MLP neurons of a small language model. Each row is named by its layer, matrix (gate and up: input weights) and neuron, and shows model dimensions 112-175. Each number is 128 + 24 x the weight over its row's rms, rounded and kept within 0 to 255. A neuron's up and down rows have the sign that makes its largest values positive.
After each neuron's rows, "fires on" lists the tokens most often at its 100 highest values on Wikipedia text that the model never trained on. A number after a token or word is its count.

L3.gate852 [173 133 116 100 105 112 123 151 158 162 114  96 150 139  92 111 130 140  71  88 129 116 144 169 109 158 168 119 123 115 132 101 112 144 101 132 139 113 110 128 129 136 134 153 177 100 122 147 120 104 126 108 163 121 109 135 155 132 120 117 148 128 117 104]
L3.up852 [172 133 122  99 123 152 130 131 134 167 118 141 120 154 119 107 157 163 124 193  95 181 158 144 120 132 120 117 108 120 137 154 105 143 103  97 113 126 147 157  89 131 107 112 173 101 124 115 113 147 134  90 137 171  73 136 133 112 110 133 142 136 118  90]
fires on: " |" 86, ";" 7, " 2;" 4

L2.gate541 [138 143 124  79 128  85 134 151  92 155  98 190 162 116 174 105 105 142 173 118 109 123 113 117 174  68 156 140 171 119 130 137 103 142 128 108 110 153  91 121 159 137 114 127 133 155 127 152 114 134 135 116 141 136 115 139 112  58 143 150 141 209 152 117]
L2.up541 [166 155 102 111 100  90 124 114  93 140  94 144 158 121 200  83 144 109 118 104 103 137 107 132 186 116 111 131 128 161 147 148 105  96 104  90 103 134 112 129  90 135 161 110  70 145 169 124 114 140 120 116 132  76 140 105 169 113 100 122 127 169 142 133]
fires on: "\n" 100

L9.gate57 [109 168  96 123 155 142 120 170 124 154 107 102 131 131 147 154 154  92 126 118 147 114 131 119 115 145 127 147 161 130 145 147 128 105 150 177 124 184 105 146 114 132 153  80 125 118 135  89 118 112 115 119 115 138 129  84  94 132 140 121 112 143 150 147]
L9.up57 [150 149  81  95 135 157 108 125 166  83 154 101 117 117 136 101 101 107 123 131 102 135 125  98  93  90 149 114 134 128 143 120 147 130 131 141 171 159 142 126 123 127 122 113 103 121 124 101 120 138 132 101 127 158 167 109 155  99 148 125 144 111 153 118]
fires on: " of" 26, " the" 16, "s" 5, " with" 4, " by" 4

L4.gate476 [111 144  74 126 128 110 107 147  81 103 162 143 128 120 171 124 101 116 156 144 115 111 155 122 147  85 107 109 125 122 113 129 125  72  91 146 158 135 102 114 167 101 149  96 114 141 123 109 128 152 123 155  77  89 120 132 116 129 117  41 106 131 146 117]
L4.up476 [158 136 119 110 159 166  91 103 134 100 119 125 138 113 115 142  86 111 146 138  96 113 129 135 130 119 152 126 115 135 116 119 115  87 102 169 120  82 129 144 121 142 114  98 138 111 113 135  92 151 128 118 107  80 177 155 171 104 112  76 109 126 202 104]
fires on: " and" 48, "," 25, " –" 10, " —" 5, " |" 4

L2.gate249 [133 133 128 120 129 130 119 144 125 110 124 156 137 147 129 108 148 159 120 118  96 116 107 130  97 174 112 151 143 136 134 109 140 213 109  72  82 122  89 109 122 154 108  98 146 138 118 139 116 173 112 113 144 156 126 160 146 138 158 137  79 119  83 102]
L2.up249 [135 143 144 132 128  92 115 108 115 106 110 120 146 133 157 120 155 136 132 152  67 124 103 129 141 137 139 136 107 124 133 112 151 167 108 120 136 112 170 150  93 145 129  75 143 196 108 150 127 157 114 140 144 177 132 153 109 146 160 124  85 138 135 167]
fires on: " in" 30, "In" 12, " In" 12, " took" 6, " take" 5, " Con" 5

L9.gate869 [100 130 152 149 145 149 149 125 109 125 140 103 135 100 147 157 136 105 122 162 114 115 162 150 112 101 138 112 135 129 135 136 115 115  91 148 125 125 115 145 155 156 141 152  95 143 114  98 158 105 102 115  96 164 118 122 119 117 139 113 124 123 154 123]
L9.up869 [134 138 123 130 110 126 118 113 130 134 175 134 148  99 141 161 149 150  86 127 175 128  98 145 125 117 113 123 124 154  92 156 128 144 155 144 157 118 137 122  99 131  88 107  64 121  90 119 132 101 155 119 135 146 167 115 183 120 151 124 139 154 227 171]
fires on: " its" 38, "s" 15, " Its" 12, " their" 10, " the" 8

L8.gate2 [114 150 191 112 125 180 151 110 146 140 131 119 115 135  92 156 134 106 156 175 101  94 157  89 115 136  92 143 148 143 121 152 117 114  79 117 137 141 162 132  99 130 115 133  89  97 120  97 154  89 130 159 106 126 150 144 120 137 149 141 121 133 111 124]
L8.up2 [127 113  98 153 129 116 132 141 152 128 121 134  86 123 143 104 139 164 139 101 141 131 129 148 120 121 145 113 132 145 112 105 169 142 143 137 139 171  65 169 127 113 128 102 148  95 102 122 180 154 133 134  92 146 147 109 133 182 115  97 132 130 126 150]
fires on: " an" 26, " more" 8, "ly" 6, " most" 6, " becomes" 5, " and" 5

L4.gate193 [125 136 114 153  73 124 150 134 136 133 149  90 129 123 121 148  95  80 142 146 129 108 159 136 179 133 102 131 126 100 125 103  96 102  47 103 107 139 120 119 203 123 161 148 120  96 148 170 157 161  91 155  93 106 167  99 101 135 133 155 155 122 125 133]
L4.up193 [123 106 147 168 151 125 121 125 146 123 170 112 108  69 112 132 129  93 120  93 147 118 104 162 148 161 115 125 181  95 128 117 149 150 121  93 141 105 144 141 174 132 164 149 125 144 173 134 139 120  95 182 124 157 114 143 133 147 133  97  87 117  92 113]
fires on: " 0" 68, " 1" 9, " |" 7, " Apps" 4

L3.gate801 [160 134 115 118 123 147 104 124 156 136 168 165 116 121 167 102 129  94 142  97 149 129 130  88 154 126 115 129  96 146 166 163 104 131 136 133 155 158 103  91 128 122 101 147 142 124 131  95 111 157  95 140 142 144 119 155 168 179 136 112 148 159 166 129]
L3.up801 [146 150 107 135 145 132  99 152 139 116 130  72 109 100 137 130 112 121 149 121  93 172 165 121 124 124 114  89 111 186 106  98  92 136  81 157 144 118 123 124 148 136 135 144 181 118 123 122 140 162 123 129 143 118 137 122 126 189 143 146 111 104 143 116]
fires on: "," 83, " called" 11

L9.gate881 [147 121  95 104 147 107  88 109 154 130 112 146  77 129 153 115 157 183 111 130 130 143 109 104 146 148 124 109 151 107 114 128 134 119 133 116 130 124 109 128 112 129  90  67 136 143 131  88 160 147 139 108 124 111 162  85 120 147 126 128 111 119 102  81]
L9.up881 [128  98 144 100 152 100 127 121 137 120 134 134  82 129 137 130 133 111 148 155 129 120  97  94 153 103 171 119 142 146 133 123 110 151 113 121 139 123 157 138 118 138 123 130 141 139 124 115 111 105 132 125 147 123 118 129  97 160 140 151 126 133  74 118]
fires on: "'" 85

L10.gate10 [117 171  93  88 145  77 120 113  96 134 132 145 177 152  84  92 102 116 114  97 156 152 132  87 127 125  92 105 120 138 131 155 134 115 128  99 152 136 171 118 160 133 126 167 126 167 162 127 122 114 114 129 123 150 135 114 155 138 138 148  94  71 106  98]
L10.up10 [141 147 101 117 129 153 112 117 152 141 122 173 165 115 125  90 133 117 199 132 144 122 116 116 120 120 117 103 174 130 132 130 141 166 122 122 149 142 120  98 101 126 151 168 142 129 143 123  62  84  98  86 144 162 113 137 107 137 147 147 114 152 142 134]
fires on: " —" 80, " the" 4

L10.gate949 [116 160 102 123 136  98 120 173 123 157 145  91 113 118 153 162 109 134 146 152 120 133 169 160 139 184 107 129  94 146 137  93 100 130 142 178 157 176 163 172 105 130 109 109 131 136 133 143 117 137 125 141 145  88 129 128 111 113 147 118 107 146 125 165]
L10.up949 [111 136 107 136 152 114 117  94 112 130  86 125 118 116 108 122 133  81 100 137 142 120 117 129 154 124 139 127 111 128 125 114 124  93  98 194 148 138 163 183 117  85 153 106 153 108 153  88 132 112  98 187 127  60 128 169 150 167 113 128  98 129 146 131]
fires on: " and" 31, " it" 18, "," 9, " also" 8, " It" 6

L10.gate672 [ 80 148 136 134 166 122 108 132 131 119 125 120 113 108 110 174 116 114 108 107  72  83 144 124 119 149 114 129 115 144 129 141 128 109 158 161 114 168  99 163 104 112 148  98 108 146 176 121 149 127 112 149 145 153 148 104 151  82 148 121 111 152 114 120]
L10.up672 [119 136 115 152 143  85 152 135 127 149 101 128 103  97 114 154 106 110 140 161 129 106 123 120  98 120 117 105 141 182 139  84 116 117 147 139 129 109 128  92 115  86 151 120 117 148 168  98 115 122 167 189 159 101  76 167 137 139 111 170 133 101  93 110]
fires on: " that" 26, " which" 23, " and" 22, " it" 6, " as" 5

L3.gate429 [ 94 101 138  91 146 136 134 112  94 120 165 130 123 116 166 113  97 105 116 134 110 130 160 141 160 147 126 114 106 117 151 133 121 108 102 123 150 145  98 124 157 178 149  61  98 130 131 135 135 179 141 125  78 164 139 102 137 132 125 100 106 146 137 121]
L3.up429 [ 93 121 120 131 143 133 101 122 142 147 112 132 110 109 136 127  98 138 157 167 107 125 158 148 184 153 114 117 128 122 152 120 111  79 115 158 207 125 150 158 158 125 146 124 175 143 142 108 131 185 142 147 155 134 115 106 157 152 100  95 119 127 149 109]
fires on: "," 89

L10.gate591 [196 186 135  66 163 117 138 135 148  98 127 117 113 113 126 156 155 110 127 124 187 139 133 160 138 125 110 137 138 138 101  83 156 187 119 135 164 145  87 141 135 135 150 108 152 105 142  91 145 139 101 128 158 136 120 125 122 124 125 124 115  97 172 111]
L10.up591 [131 140 104 117 107 144 133 111 117 139 165 106  97 140 125 134 167 143 162 202 145 124  83 116 130 102 126 125 152 128 106 122 107 137 146 151 157 122  85 145  98 103 123 103 152 116 124 100 147 178 127 162 108 117  75 136 110 109 103 115 154 162 130  95]
fires on: " |" 42, " of" 16, " at" 13, " L" 6, " W" 5, "s" 4

L8.gate719 [124 135 138 156  99 141 133 125 168 116 114 150 148 167 155 126 106 112 140 151 121 152 116 145 154 116 121 132 154 124 162 136 144 170 181 129 159 143 134 133 151 166 149 107 118 166 121 172 147 104 104 126 103 127 140 126 112 140 130 114 104 144 144  98]
L8.up719 [ 70 147 114 133 121 118 105 140 125 166  90 115 144 128 128 156 125 163 102 158 119 138 119  79 144 126 154 141 129  92 180 118 152 122 142 148 112 155 106 114 111 147 144 169 115 112 166 103 124 140 139 121 103 139 145 121  89  91 109 131  74 110 148 114]
fires on: "." 47, "Z" 10, "==" 10, "===" 4

L2.gate532 [ 88 137 132 133 129 148 134 146 144 100 114 158 137 167 105 114 171 115 143 120 153 161 162  65 105 109  91 122 180 131 128 148 130 151 178  93 149 151 150 134 141  93 144  92 139 137 119 156 143 118 121 125 120 129 130 116 105 151 123 119 138 153 163  99]
L2.up532 [ 82 116 106 135 118 146 128 157 141 107 171 138 147 139 139 127 155 133 139 134 133 165 172 120 140 149 138 125 137  93 114 139 169 165 114 116 111 197 143 130 165 110 145 158 136 127 146 124 158 124 171 118 119 207 117  92 138 159 148 126 119 119 114 102]
fires on: " ==" 47, "==" 34

L8.gate908 [144 144  99  86 126 107 137 105 144 126 112 118 118 122 146 122  92 138 132 133 125 109  88 134 137 160 123 124 134 175 117 100 136 142 115 142 141 148 142 108 113 111  72 131 111 132 153 148 103 151 164 114 139 154 142 103 137 115  86  97 149 159 164 111]
L8.up908 [136 127 153 141  96 127 135 117 106 155 162 111 171 118 141 115 135 150 137 147 132 124 126 108 125 101 105 150 119 110 115 102 118 120 122 131 132 131 131 146 100 130 149  93 105 138 157 127 118 130 115  77 165 100  94 118 166 145 112 122 134 168 141 159]
fires on: "\n" 35, " the" 17, " a" 12

L9.gate38 [ 93 156 148 107 123 130 133 138 147 134 100 147 127  94 172 160  70 116 111 145 105 122 125 140 127 143 126 116 135 111 150 139 129 134 152 133 146 142  97 168 104 173 139 131  84 145 151 161 122 116 110  78 119 130 121 163 136 131 118 136 138 142 124 115]
L9.up38 [ 99 108 144  79 147 190 141 116 146  91 110 145 122  93 108 137 119  80 132 145 121 133 134 169 121 109 127 127 100 131  99 169 122 133 133  87 139  76 107 122 123 102 161 141 156 114 110 133 119 166 118 118 122 100 157 132 139 124 124 139 142 120  62 145]
fires on: " the" 83

L2.gate985 [143 121 150 121 139  91 149 157 103 139  75 173  93 153 162 167 148 111 128 118 150 133 103 132 109 147 148 115 137 114 113 109 123 130 143 106 108 114 110 130 135 134  94 125 135 121 113 162 169 140 124 143 141 118 174 119 110 125 124 108 124 128 178 137]
L2.up985 [121 111 119 107 157 137 111 134 123 118  97 181  87 116 174 130 117 132 124 112 122 136  94 142 183 147 141 132 123 178 148 165 144 102 154 136 134 156  95 108  98 113 119 131 143 152 124 149  88 130 124 115 130 109 155 123 136 118 101 106 156 102 138 130]
fires on: "\n" 100

L2.gate181 [122 160 113 105 129 122 146 146 147 119 131 127 106 125 122 182 142 126 157 148 148 162 147 126 145 127 147 112 145 138 174 136  91 169 215 112 124 183  84 106 151 120 128 123 149 149  99  86 108 144 101 144 120 100 128 142 140 137 131 166 137 101 165 149]
L2.up181 [145 154 108 140 141 121 127 114 146 123 114  93 122 120 114 118 132 160 104 149 105  86 129 129 120 118 134 121 134 155 143  90 123  98  94 145 115 185  70 121 147  76 115 132 129  99 133 131 117  83 122 106  93 132 116 124 118 124 174 161 156 126 124 126]
fires on: " at" 37, " with" 17, " from" 12, " by" 8, " of" 7, " to" 4

L10.gate95 [132 106 110 159 107 118 122 154 129 106 105 113 114 118 153  90 111 112 133  87 128 116 136 143 124 133 100 151 140 136 148 111 158 124 132 156 137 135 150 176 156 135 135 168 138 123 128 105 113 128  73 130  90 159 149 167 159 149 152 163 101 133 165 103]
L10.up95 [131 136 156 161 137 143  61  96 114 117 143 112 130 140 105 118 133 112 126  99 119 128 152 101 153 135 108 114 110 177 164 100 103 103 157 110 167 101 124 142 110 131 170 115 134 157 168 108 126 153 116 156 129 125 153 101 104 155 105 111  68 100  89 149]
fires on: " and" 43, "," 36, " but" 6, " that" 4

L9.gate207 [136 136 114 161 134 134  95 128 176 112 114 100  97 105 170 138 132 108 134  98 136 145 135 126 133 107 126  85 113 103 144 150 132  59 151 110 104 146 141 100 100  92 140 102 127 132 133 130 138 134 151 153 168  97 136 151 150 145 132 138 136 144 163 138]
L9.up207 [111 128 124 145 109 114 136 105 116  99  94 107 122 116 172 178  94 113 110 115  83 129 153 119 190 128 150 120 141 109 121 110 112 122  81 104 155 106  76 149 150 118 166 109  98 115 146 123 114 149 114 103  80  82 108 125 156 174 149  93  88 119 106 149]
fires on: "," 24, " from" 14, " in" 8, " the" 6, " to" 6, " by" 6

L9.gate447 [168 173 140 108 194 126 121 149 128 160 164  90 155 156 133  96 144 144 108 154 122 143  87  92 164 125 125 120  81 129 111 147 121 115 141 116 153 159 148 145 141 147 186 142 116 156 125 103 108  99 105 116 146 114 113 145 112 206  91 140 104  93 136 110]
L9.up447 [107 160 161 114 163 131 117 145 150  97 133 109 111 129 132 141 138 150 117 123 130 122 135 143 127 165 156 143 143 131 164 137 117 209 102 171 123 131 143 142 124 121  87 187 125 102 131 144  87 124 109 156 122 177 133 115 139 149 115 156  95 139 109 106]
fires on: " the" 76, " The" 16, "The" 7

L8.gate14 [123  93 129 163 155 103 141 109 178 152 146 130 145 175 148 105 109  64  90 123 104 148 132 132 109 168 130 124 137  97 132 138 119  65 115 137 143 134  77  95 133 149 135 112 140  99 112 110  90 141 132 137 134 151 126 168 125 165 112 135  91 114 162 136]
L8.up14 [134 106 147 155 118 148 147 114 147 106  84 128 101 127 134  96 147 124 157 152 114 156 148 120 103 160  94 159 113 110 146 157 100 121  94 141 169  87 131 166  99 137 106 129 186 118 120 103  88 126 147 121 109 121 132 100 117 149 113 107 140 125 123 116]
fires on: "," 34, " the" 12, ";" 11, " also" 10, " will" 4

L2.gate774 [127 111 158 170 155 177 158 199 153 148 159 137 135 106 120 130  84 124 183 120 111 168 124 167 155  85 165  98 121 129 104 114 122 164 106 125 147 128  62 117  77 115 143 167 152 177 177 114 102 151 152 125 133  98 132 115 113 101 134 136 117 110 118 152]
L2.up774 [122 124 129 110 142 152 151 147 129 156 110 124 116 171 118 109 115 149 162 133 148 107 100 142 153 100 135 144 141 130 113  71  64 185 116 136 131 135 152 111  83 129 126 101 137 149 148  94  92 120 161 107 159 118  82 123 106 109 138 121 115  97 135 146]
fires on: " \"" 88

L4.gate407 [119 166 132 151 118 165 164 153 148 167 107 121 108 121 141 101  99 169  93 131 113 135  69 153 123 142 127 133 119 129 158 121 146 119 128 114 137 146 123 129 142 112 138 134 137 124 120 149 123 114 141 119 153 140 204 136 140 132 133  73 143 150  99 129]
L4.up407 [148 149 124 125 111 130 140 130 137 122 142 162 179 143 129 168 151 134 132 138 121 139  94 146 190 148 145 100 140 120 129 123  90 109 129 144 108  97  79 116 175 120 117 111 161 114 182  81  90 140 128 137 102 148 167 131 140  91 166 117 108  93 154 103]
fires on: " a" 30, " an" 15, " No" 10, " no" 9, "Par" 5

L3.gate847 [117 142 149 133 145 141 167 159 131 151 112 109 126 159 145 155  89  77 149 154 127  93 106 170 112 107 123  58 143 133 121 120 108 156 117 123 111  90 123 159 100 139 140 130 136 114 127 124 146 136 150  98 139 132 105 112 158 102 142 148 148 158 134 163]
L3.up847 [ 94 149 114 101 121 123 158 168 127  87 132 127 134 108 164 156  84 129 154 124 109 105  89 118 149  99 124 124 127 163 158 114 121 106 103 157 126 115 145 127 127 174 148 169 153  90 128 121 122 108 142 126  63 130 102 113 138 113 144 120 124 171 131 116]
fires on: " " 100

L4.gate708 [132 123 130 134 157 170 143 174 140 105 145 132 122 158 108  82 131 155 134 120 128 103 137 145 112 135  99 138 155 136 134 142  93 158  94 146 124 110  97 118 146  96 148 114  92 149 119 161 136 146 110 111 131 100 139 135 134 149 140 125  69 166 145 125]
L4.up708 [118 144 118 122  96  99 126 161 147 130 102 112 113 114  91 136 128 135 109  85  95  99 135 152 138 148 118 144 148 140 106 173 102 113 136  96 148 141 177 136 144 114  88  93 136 132 130 102 129 165 148 143 182 182 108 133 103 140 121 124 127 124  85 169]
fires on: "In" 50, " In" 49

L4.gate108 [133 117 115 118  61 135 133 134 175 107 142 100 101 157  80 163 130  99 149 149 117 106 154 128 150 105 105 126 133 133 122 121 124 122 138 119 110 127 106 118 136 116 140  98  93 166 139 130 139  75 105 116 150 112 148 137 131 162 165 140 117 150 185 150]
L4.up108 [122 116 147 116 126 180 106 131  97  83 127 111 127 125 120 143 123 102 125  96 161 131 142 127  74 134  90 129 132 112 105 102 125 176 145 140 130 113 118 106 151 115 148 135 147 113 173 103 149 149 177 174 121 115 147 143  91 156 126  71 128  67 125  80]
fires on: ")" 19, " —" 17, " 1" 6, " 0" 5, "0+0" 5, "*" 4

L10.gate790 [132 109 128 153 103 124 126 145  85 110 105 106 122 163 124 141 108 144 114 126 144 151 140 104 109  82 151 153  84 111 138 131 147 109 138  89 144 185 143 154  83 124 109 149 133 113 144 151 141 143 127 155 137 144 114 140 127 176 107 102 143 155 126 148]
L10.up790 [ 93 127  83 104  99 108 127 119 122 121  77 170 167 128 101 148 137 116 133 123 150 131 137 112 151 109 147 148 118 103 164  98 148 151 133 108 140 118 122 157 107 151 126 111 128 102 110 116 102 186 108 116 126  85 115 150 114 111 106 136 109 139 129 172]
fires on: " the" 30, " of" 15, " by" 8, " under" 6

L8.gate633 [122 138 110 137 112 138 110 108 126 139 139 102 115 132 193 115 105 122 153 119 150 146 168 143  97 146 121 112 166 143 135 129  94 154 135 128 145 143 148 111 131 118 182 105 135 168 126 129 171 104 120 121 130 162 179 132 130 165 117 112 148 103 153 141]
L8.up633 [129 173  90 141 131  92  74 100 125 149 120  77 127 128 119 139  87 111  97 101 140 134 152 157 189 133 145 125  96 174 106 119 137  95 105 181 156 154 114 150 102 129 152 127 111 133 149  92 154 157 124 128 134 139 165 159  96 142 117 132 148 169 147  92]
fires on: "," 36, " which" 6, " it" 4, " 2004," 4, " In" 4

L9.gate36 [143 139 112 148  92 141  95 119 135 110 137 154 123 116 169 143 118 116 137 121 127 170 107 135 128 107 143  85 134 143 149 120 150 133 128 103 154 136 101 139 131 128  93 128 105 167 135 113 147 112 152 137 146 116 122 125 181 118 124 149 120 141 123 155]
L9.up36 [147 131 159  84 135 152 114 126 130 166 103 158 126 142 155 141 124  94  93 152 129 140 158 131 133 100 139  83  96 134 114 145 146  82 144 102 159 106 112 112 131  78 142 138 128  80 138 156 137 133 108 128 103 119  98 131 138  94 128 143 126  85 105 163]
fires on: "," 15, " by" 13, ":" 10, " (" 8, ";" 7

L8.gate562 [103  99 141 120  79 117  97 130 120 155 137  98  83 113 123 136 110 124 141 144 112 141 159 145 144 142  88 175 162 106 129 145 109 173 174 116 126 118 160 122 103 130 151 117 128 162 160 131  72 112 101 134 133 118 140 104 169 119 103  86 134 127 161 140]
L8.up562 [109 121 118 111 145  95 175 127 146 142 109 143 216 112 148 111 157 120 128 104 155 125 124 133 112 112 125 142 101 161 103 114 117 105 109 140 161 135 167 154 128 126 142 137 124 141 117 149 158 146 117 128 138 129 133 152 149 153 150 135 145 118 121 118]
fires on: "\"" 84, "\"," 8, ")" 4

L3.gate167 [160 144  86  90 122 106  74 104 180 103 127 140 151 149 123 133 115 134  99 129 123 169  94 110 148 136 134  96 119 115 109 116 118 134 139 101 124 149 121 100 112  68 138 112 101 150 110 119 168 123  92 144 129 177 149  98 123 104 137 136 165 109 124 132]
L3.up167 [129  91 159 116 118 137 126  92 147 165 136 104 146 147  97 138 120 110 117 158 130 139  94 137 137 136  87 174 140 119 135  95 142 108 118 116 144 142 153 154  63 124 174 120 139 126 119 120 139  94 131  89 163 141 139 132  80 160 135 114 103 112 161 164]
fires on: "'" 40, " temp" 17

L8.gate546 [167 158 137 157 156 101  84 161  90 112 138 127  88 126 108 133 147 143 139 146 114 108 153 104 104 188 143 130 124  89 129 152  75 156 140 140 120 179  70 105 107 116 148 124 118 126 136 144 127 122 100 109 132 171 121 123 125 161 102  85 169 130 159 142]
L8.up546 [141  99 147 135 103 101  98 142 125 141 144 158 119 122 151 183 109 147 100 142 132 152 134 113 142 196 149 104 153 122  95 154  71 118 112 106 112 140 150 163 112 163 128 156 101 126 113 112  91 150 163 131 123 159 123 178  98 112 176 147 136 116 174 121]
fires on: " in" 66, " In" 9, "In" 9, " on" 8

L9.gate774 [145 123 101 104 133 129 121 154  96 147 163 221 146 162 149 120 100 101  98 118 162 153 110 155 142 143 128  99 133 136 117 111 104 116 152 121  73 108 129 154 119 128 146 152 122 141 110 101 110 134  87 135 113 116 141 157 112 117 148 123  78 118 131  83]
L9.up774 [146 170 158 150 131 119  75 136 167 150 131 100 173 121 127 110 145 117 129 156 142 113 118 120  78 140 142  97 139 147 154 113 135 114 125 110 112 136 106 181 116 143 135 142 112 146 134 102 129 110 133 130 122 153 111 182 116 130 133 176 157 101 124 141]
fires on: "," 41, " Records" 7, "." 7, " Soundtrack" 4

L9.gate167 [118 144 133  92 136 134 120 133  90 157  96 150 124  73 117 129 167 143 137 138 160 133 118 116 105 137 139  90  70  98  95 147 117 133 110  73 148 104 102 119 131 157 177 144 131 147 136 114 157  84 124 162 145 107 122  97 156 119 110 126 123 147 104 102]
L9.up167 [100 131 122 134 109 164 174  99 157 147 181 109 136 106 161  98 156 132 112 150 145  93 102 168 132 141 141 118 177 140 119 143 139 143 109 155 111 146 134 139 110 107 130 132 110 120 126 107 120 104 109 143 121 111 119 141 157 103 146 156  98 134 102  94]
fires on: " |" 53, " the" 9

L9.gate63 [171 128 124 137 149 177 126 163  61 162 107 104 120  90  88 115 127 137  76 126 120 114 110 108 126  96 133 142 121 156  95 141 150 123 111 117 157 144  95 125 127 116 115 115 124 137 147 130  92 119 134 126 151 148 104 141 122  94 133  92 120 112 133  67]
L9.up63 [138 127 120 105 143 163 131 122 108 114 141 104 106 126 122 109 129 108 155  96 140 153 159 103 125 140 149 107 139 107 167 130 138 169 116 162 186 115 109 136 136 152 120 132 130 146 129 155 165 132 135 135  99 147 119 114 124 175 131 115 129 120 155  97]
fires on: " the" 40, "." 31, "s" 4

L8.gate830 [113 171 169 151 167 131  97 131 136 106 111 151 145 107 130 114  92  97 153 134 130 133 140 124 106 154 145 134 133 148 104 126 138 103  98 107 113 138 132 134 119 153 131  93 150 123 137 107 166  62  92 127 135 128 157 123 112 138 127  99 100 119 112 138]
L8.up830 [191 139 148 136 115 114 125 117 164 161 127 173 100 132 137 138  90  73 132 146  95 104 156 138 134 172  94 136 135  98  96 146 131  98 134  95 123 159 144 118 121 148 155 136  88 135 123 119  90  94 123 154 106 126 100 113  76 133 157  98  96 114 113 123]
fires on: "|" 63, " in" 10, "s" 8, " as" 4, " on" 4

L8.gate749 [148  96 127  90  89 136 123 129 159 120 120 161 141 122 147 117 122 167 113 121 119 129 144 153  79 188 149 155 139 119 117 139 129 125 118 136 143 139 112  87 137 139 169 113 135 118 142 109  96  84 164 115 103 113 108 149 109  89 111 122 154  83 147 129]
L8.up749 [167  96 114 141 175 136 131 101  89 156  79 134 111  74 118 125 167 123  86 143 100 133 153 149 163 144 123 141  92 119  97 137 111 150 124 135 150 116 104 127  79 124 112 145 149 148 117 143  84  78 123 122 120 148 119 137 141 127 113 167 136 152 166 167]
fires on: " of" 34, " the" 13, "|" 10, " by" 10, " |" 6, " U" 5

L9.gate481 [131 163 117 136 137 131 121 134 146 148 134 114 145 133 156 134  98  62 135 143 153 116 133  89 171 132 123 127 104 110 129 142 130  89 180 124 160  97 158 123 114 106  91  94 157 151 110 141 101 183 138 146  86  93 157 143 139 154 142 137 144 160 139 146]
L9.up481 [148  89  94 134 132 141 106 122 107 123 138 155 161  87 124  90 125 118 148  99 133 160 128 125 174 134 109 123 155 139 110  99 110 132 147 105 144  90 130 143 114  70 172 111 146  91 155 164  77 134 147 107  67 126 131 154 151 154 134 126 145 136 132 115]
fires on: " of" 33, " to" 12, " by" 10, "," 9, " and" 9, " with" 6

L9.gate929 [168 151 109 178 123 156 153 104 144 137 122 166 185 101 144 124 145 136 134 126 166 135 107 123 130 109 123 118 129 147 165 129 162 123  98 109 146 123 137  98 115 119 136 126  93 135  96 113 129 147 143 104 167 134 128 122 161 123  99 158  92 143 129 128]
L9.up929 [135 128 148 126  64 127 129 124 190 126 128 131 138 138 124 117  89 171  95 165 154 149 158  95 141 105  94 119  93 110 150 145 124  90 133 116 145 135 142  67 140 117 106 157 101 126 111 122 128 157 159 151  87 146 114 140 137 130 108 121 133 140 125 124]
fires on: ";" 27, " 1" 11, " -" 6, " none" 6, "-" 5, " weeks" 4

L4.gate863 [171 116  98 133 170 171 118 102 118 123 122 124 178 141 102 133 116 115 137 136  88 151 129 123 120 134 128 135 131 112 149 142 140 107  89 161 132  74 125 119 141 135 145 117 107 123 131 140 134 115 194 115 139 117 139 125 134 135 123 117  68 110 132 156]
L4.up863 [133 172 135 115 169 148 140  81 144 117 136 123 125 144 135 153 135 122 123 140 104  98 103 125 137 107 156 151 121 141 144 136  90 167 138 147 124 154 124 121 130 143 108 143 107 105 156 125 120 138 152 149 136  75  71 110 108 130 131  92 100  80 149 150]
fires on: " \"" 92

L9.gate576 [104 122 188 157 149 152 124 155 177 103 144 180 133  77 107 176 128 151 107 151 156 142  67 111 159 128  87 144 148 132 107 137 141 111 121  85 142 132  97  75 140 150 141 122 134  60 112 138  97 105 159 127 119 118 103 115 117  89  90 124  94 118 136 153]
L9.up576 [116 169 132 181 146 106  96 175 125  93 128 135 150 160 111 139 159 125 138 117 169 104 128 103 132  99 102 110 128 137 123 142 108  87 132 129 176 116  69 105 102 132 118 167 109 146 143 151 145 132 158 115  90 174 118 134 143 116 122 123 128 146 102 150]
fires on: " Year" 12, " -" 12, ";" 10, "athlon" 7, " Performance" 5, " with" 5